Part of a small language model's weights.
Size: 12 layers, width 384, 2 heads of 128 (1 for keys and values), MLP 1024 SwiGLU, vocabulary 2048, 18.5M parameters.
Architecture: RMSNorm before each block, rotary positions, biases on query, key and value.
MLP neurons of a small language model. Each row is named by its layer, matrix (gate and up: input weights) and neuron, and shows model dimensions 96-191. Each number is 128 + 24 x the weight over its row's rms, rounded and kept within 0 to 255. Numbers have three digits each. A neuron's up and down rows have the sign that makes its largest values positive.
After each neuron's rows, "fires after" lists the tokens most often just before its 100 highest values on Wikipedia text that the model never trained on.

L8.gate230:146143129057159093131174130150150139147162132127118125150120114148130099107158149136149137134115149154067082096108143104162098116145091148100125158108138115120137117180128121089142103108102130150152138119125116166153158153168148159146091109100106143129130147125146145123135115137141107086
L8.up230:114092152108169092085132122121112143107129111121136122128149107098121096110090145155080079160097143170105129129092125153120169108117089132143136067145127165096137128158107103153146116129113161135167112112142133132106102130078127136139092108165109140157158105124111145154127093117111125126
fires after: " "

L4.gate536:109114153131157147102170143159140105182127136098116148131125124091110145151118091146144117143144138141168169132126144167112094105078119158120105147101129118115096144130169117170134118095098036138160114133157142133153085137132150125121123161121081141143130134146122157097160096109125123120
L4.up536:118131107116138114120101125137130102163151164138079186146087075136118112141101126154129172159162100120122150167133149103155099150132118125158087114143101154127093105137166108175119097119100099152152115119125108137127152149090178118136122130119131117079125088133122140175140104143163110135
fires after: " st", "n", " h", "s", "on", " St"

L7.gate330:143122119125076121095146092198142154151125100090117112165127115154119133079134133082176103106158095141097115126103128129120161121144136131157146118155155107103101132102175113161144126100114145137129103125088148136122163146146113100129136126155139117087162096141140132144174095129135150128
L7.up330:110110117126129135146086112175118118152127118107116155133072097123149125078145137097151113160139080144104130112118100141130114143115134148071113105121111124160156092111119137171163103115145173108177140117125166122163146152145126111111109143109123103140097095131132125168133141131112138121
fires after: "\n", "li", "d", "ri"

L9.gate381:118122112149141118096104114158113153155146145147098140121108126069137173133129136151163108117075082143142078114172150086185113131167154153183167140141093158143139115123131138189130140105175163143161141133158067107136136085101076139174133161125064119122135155134107099139142167141136120138
L9.up381:140144117173168099127152129156114124128132063132110110140110144129110150111145145110157144184128149107147126109112101046102064119098119082132122126122127092158092144126153109127128109163110151137140125149134106152137091159111127088134140167163140126165123098148120079151168147128131088132
fires after: " ", "-", " up", "s", "."

L7.gate213:115136126110144081138128120126161142131148122160119142144126093132091130102185112145104130193144135123127157131159143140138126125148140155120127150124115107135105093106144124144140122154152145139168080123119096103120133147141122075112102114140167050098126137176144129166172114099141119143
L7.up213:172118121114144120128117141146094123185142129120138128141148096161110148111152124118107119109133137112144130159108115164170152164120182174097118133116134145145132128097122124148147149121125172154176145125144097156125098130109139120146128178177145084126112132098103189164104098154108095110
fires after: " |", "==", "ur", "c", "s"

L6.gate298:144158160168140134143106157164108115148128138096168174139124112121097131134098121133103111115129128123113158125117095112146095152130106147096145099129164149146073133077090134115109135150145174139130186130162146082099132096117098100136105104106155131153141128109175138128114133115114114094
L6.up298:117126144102133135131100123095118160145145143134118140165089112069125136124124144129119144150124156128172091120128111151133100177139163169142092177151134136132147117138117141168157120118159119119161142118132140134097146134148135102110151112156120116135067103167111131137171088142121121121
fires after: " ", " (", "s", "min", " S", "ra"

L8.gate24:082096091152150098106069138132122109108137158121136143179100074120153143104129105112138114129113124131167141158139158129068197125116153176107068119102171166149108123097182098134129102132110114161153188138138131123162102137120188139152127134159109150143127104111156185141096123137139143106
L8.up24:112124175086150141090099131125088141138142141169157132143105100123155106143148155133163163147104128128110104118123113147113164142119117113124126120153120124131124135162147143195105135136107092130182140135151151098164131101060143138135083104157105088137132131151121151094141154055137126134
fires after: " 19", " 18", " ", " World", " in"

L7.gate658:105099141184075134070104113146151107152119091120131138117087107106152118139099091153129092122105068157113095115167095145141139114139148171137111118130152127147092134143159096131101091135145136189109113150111162112094123135136114078100093131125136122123088146122161132150132168130140119133
L7.up658:108145141136117144119103101161115150153159166102109108130129102128150119155091099154125169083113092098154111096122141145118098169114114127095138141125128115132146113083141112136098089147149162150143121113118113109156130129146127147111090094150111107127115171181115110122197171113132144188
fires after: "s", " no", " ", "at", "n", "pe"

L9.gate1003:090091140120145098137126113150122143113077133109130149086117145092139082148128118122135128108100084142155118136081132136139138150160112112103122084151098152131138081129143103150161115101100125134135148117112161119110114121070125128123116132111114143108133109072132148150100130157125096104
L9.up1003:167149105109098126119144130133171139123108075098138097129087083116160110138151108098125104114133175131116104063131123131138134144123131148122107119139115109115128099138146114118076107074130126108157097114135099099085147137128130154114101143107143076149110161124176148128133121134163094131
fires after: " 19", " de", " re", "ce", " dis", " in"

L9.gate56:190148109176084101143102145128153127119104101110091116135113141097142158129127095119136129149121126132153129137118102091113079110163144169149103127141144109105098169102113108141157141084151131113111091102134112166157164149131156093106140136141131087138153064129167088115122144101124110130
L9.up56:096158108145151108123148123157101126142130126120085106164103125119143083144123121132142084145104083135154189136096120081175126142155107131129076142139224132145108151088111117162105116104092135127101074089127146158131119178108119098113139087079135123098111171123137122154129119143142157107
fires after: "s", " S", "w", "n", "al", "il"

L7.gate236:152095114109118162114162133195171092117165114145111097115116128149112132180157113117135158098139132111113155124079104140124149139148144126111148167157161121125122094107152102147134117117173098114103139151132117169139126103129104130128113154136122149149080160132134110109140115174061126127
L7.up236:159083121161087141111151101122105132144133122159078170097149163163128090124134110114154089166123122120145107108154141145099168100168117151108112096148152070138135120119168109169106122137112146102130141145127174127149099111116113149100098157122149127136118085132166098097128126148161155140
fires after: "\n", " his"

L9.gate150:108118160151134120137150095136142144169132091146106140156121118113118141122115098141130103140134144150145132122116112098135126179131115158117148121164145117129119101133189160154123119169104115147172130134120149151083130130119144165123121154150139095099102124176164161152132132127132149173
L9.up150:120121128102116103106118116179105098119115118113124128139152087098139114138153163153089112133101146133137087144168122167150165122145119180130146096145114127144131151140118143167126154184119150159146097124134157097121118117106125130150146142102160099109110089072151139113170112140142110146
fires after: " ex", " re", " ", " dis", "s"

L4.gate1015:106148128092124142135133158136114134115119137145099140138130105141143146129125164101112116097101114113169149111146145115155133151137144122115126116173123106163124110119141149113138098127087143086145137160140134122094140123127132120126132169132130170140124121137112136114105156179117164114
L4.up1015:136099159131165117086132112150103105146079137127163082130079141113157132126115142159110136102112115144171125135158120091138140143145109099133153104134111108099123110143187143141116078114132130145101118095167198159130155136078153163127187089107175160105118101130130160119159124131106127169
fires after: " ", "o", "gu", " O", " T"

L4.gate697:130094149116127137107117130136141155129113133103110126138159128134111159116098140086144149108126149148112094116130123086160094134147152111167151146109119136123077135177137123159104109125113109117147169100164139176160119113098129099080106123094158180117119116118150138114096148110143157101
L4.up697:104112134139126117094154114139135116152098149139104135129116112098107149136160139099142081102154143130137086156151163104168090134151096129129149091142141116118133143121124126144090095108146097148093134171117182149101147128096160144158165071166115168139108124101154135135114123117092086169
fires after: " "

L8.gate386:131134132119145131122134144157093089163152096144095174095081094132152115110138080116127128087152148103119127119079126106139102138119152123134128173090091107133119134125148122138094115159101072166124132139095140133084100140157091134102133138114095122112139116134110102132117164107162127167
L8.up386:079121151132164157164115116119195100087117138118116127127125125134147103161123125165139134163107126131144115121169126094161102119154138141167114096129151136139091106154106139145120109124118151132093087134137171179142136140130142135154128151079163149137126126124139158123119106154133157127
fires after: "'", "\n", " was", "b", " as"

L9.gate493:134160099151077142146083155112120140143132136129131133104160113133076125123157131128174126132114140139133114098149099107130131148151149129133138090100120157118097153142167094128116105146128147118146113135069106108141124129091149135145122153130149157113127109106126129126101121174131105116
L9.up493:086141106105113134100134101122139152129119116168064144123140114101125144141115105108117154176121164148129071145112114130160100101160128139135142137097124127135127168145093133128129100187128145128135131118162107127136107165090160104127139083133139156136114083115115109144128143133147092104
fires after: " re", " ", " the", " ex"

L9.gate897:108101122134087128158154115177120129123157099112106158138139168128149154146136115131188118109149126162116106131144095105108142125151118144155139095173089159144134130103141138126133088130105152097125062118150099134147120134096115095111064102119143121116113109107096140137113153166105177135
L9.up897:159157120145129162106151119160164104155112105122144120089144116149120121157127108154142113159102133089123097089118128146154114144117158136090156171134166151118101120167088143123065111123118107108126153100124140116118136150150156113130133116160119090169101123123123146107149178143109129114
fires after: " re", "y", "re", " in", " the", " Re"

L4.gate672:103122134145146115106111170107155131130135143107130096105138147112091086158133087119159155138143157134096100097142152120131136153088149142160075142174094115155143132131141123128106066146175134118109117101225147112125086142107152091142150115163141107159126146101111137120100144172161129114
L4.up672:131089111107117108145087143149079139072114122141121125123167148165136142136123122126147157111089132104125103123127143168108130138121177130081108147120133172151144112142147143118098119141115141066134091143133140112162101107168145106099137146138117128145107137106096093108146116186120130125
fires after: " ", " tr", "t", " I"

L6.gate228:081119081110154141147150106138108119083118089126097167176099148152128141091125120139097098124145141198123108084097150105126131163168122132117136102123126111119127087091156146110163146183167126091173121131077107146126152125114100097138143130134138118153144125156126183128136175117120097150
L6.up228:126145138179121154147074166145133121149170119135120169167181096125137140094136100124089130196101131155148144111100140137178145122122115116170095085120113136103135118124133112113157128145134157108156170170104106115155135145092117142125124116138092136133125151133156169141104131142128123137
fires after: " a", " A", "z", "s", "A", " to"

L7.gate398:096130135135121125145093086132155105194169099089127107110092118152095193119154119137128154097106143137129147108122146148140092121167174140120159101110117098135095145101141125113141140140104098104103123143116143147119151089152133149112130144146148144113145115146117130143140178090155138113
L7.up398:120109136111153181146136123124148118080120129116076110145124092156123140106144075092126117124131175120096131154179126158157098141117112143117144122171112100082144155150095092144138170136134114096110144171107153117133164150095129135082134137113110130128082137102135118165149130137082149137
fires after: "\n", ";", ")"

L9.gate326:128104147140077129131137139117090120093147085142072122128120146132099111089140108118122136131136151166112119138126101171131100114123111139122146152097148089119129134088184147090095111142099057128146124144133115139089128145162127116096102111143142145111192122153106137169154172106104147123
L9.up326:160095119153150147155110134094123155137143125156091141132136098135152119130105117148142140142101131151115107129119083109128123129143129094140121165108093130108110121158093121121145104141129144141107137136108113101134141133146106165085108153145144082129123147174114089136104122141128129139
fires after: "'", "s", " for"

L4.gate464:145132147159115120110142117130114116145112107143126128190133089100101141162130109127164090074124117103079136163148140139126104135163092143132142147103150122155107156106153074137114162124110124136135125132088119138124121094103108121157100139087124150131175144120144152084169135109136126138
L4.up464:118121143148151120121145102162107128144124152158178111131112112160130183159094136116103135172166157139157155141134146145143136135115088121125142145156177151162098116106155105097114141135136179137121095152102114117106081152121126137143117135167069124138150160119125118131150110087117134125
fires after: "."

L6.gate820:124140113148158133116130097100109110123146092101116132150130115142147176122098083139133131139110108122164106136148155122168127110158187159126117138155136099133128138144155149116091137130112152137141129149084150132136134155167147134118170135095139159135121123105089132135157084108116120126
L6.up820:147142172123140113116114126129112104120115108120117136126156142146165180130138102126117100128118108116109159164113106148151125149121146155100142110188110148147124174093117117201147102116114124147189105115099178127120150125131116158094096134142147139133144108138108130145090081117165147134
fires after: "\n", ".", "s"

L6.gate72:125114150142131176117136140194130060110108129127124139134164165153137146114108126098150140083073149109117139134115157089145151129127115133087111155139126092137104175124171124121099084115105141139109107128115098123182103136118123153124138148117104117098097086174116158079102109172123144127
L6.up72:123153139082138123136183135108124115139140091165129128097124107120105118109127103162143094098145143136121113105082132118091117099137086141115159093085090107138142137157120164161136108115112100122130155111166106144114142112113173152154124131130080116075120125103165139111067123121131092144
fires after: " ", " |"

L6.gate110:163147164102132107118092140137132094093129104145114119135124130164136167128144122140173119165087144105142126145146145152123184136097146120153120104129127114126112176085150118106096125110166092116146142127083058154080126110157097128136101121130098126171157171100122118141123099169171087120
L6.up110:131145139115091143134147107121153059121118143133088171134144170102120081153152147101129135119118128120113160105118109164117118103093117131117120069117124077157119113082134145150146127073149148160114127129103136155125165110139126119159145143146105107091139098103130134123094104117109180138
fires after: "==", "\n", ".", "===", "A", " B"

L9.gate449:142085085089105127148130085133149164090147157119098077117105137148170136119119085068131163116136121105076131154136119108143107096124142129159136123139101139155119127142137130130106111112127120123131162140116116111131115110150127078110087139105142144126106124122115170142105191122117164149
L9.up449:153126136121145148121127120100170117144096136109151140102107113140107117131127161150118138125112124099191133146132099107120105142171137124131123114135118132143141119106154146147148120101164113145113187135120096145166124111132094144152128178123102132174160140136150104131125114123186078124
fires after: " f", " w", " ", " F", "f", "-"

L9.gate1017:150130045097136117134144171166142135126133109160145101115147112101158086160124107135125149101155098142130114141144129150123102152101135138108098120111090124112189116141172080117156124097116105150146131163106127151093092109124104101122095140151115069132080127155101128118123147117131157122
L9.up1017:152094109152115140119136148115078124152073122154149118160175133129111137130151152103125128103099144131123096094157141099093133151069162135164081134078127132079183154133144139103132127135102118120154122129167087166141091141130113144158156162105167089109129123084109094111134094104165083094
fires after: " ", " con", " C", "c", "t"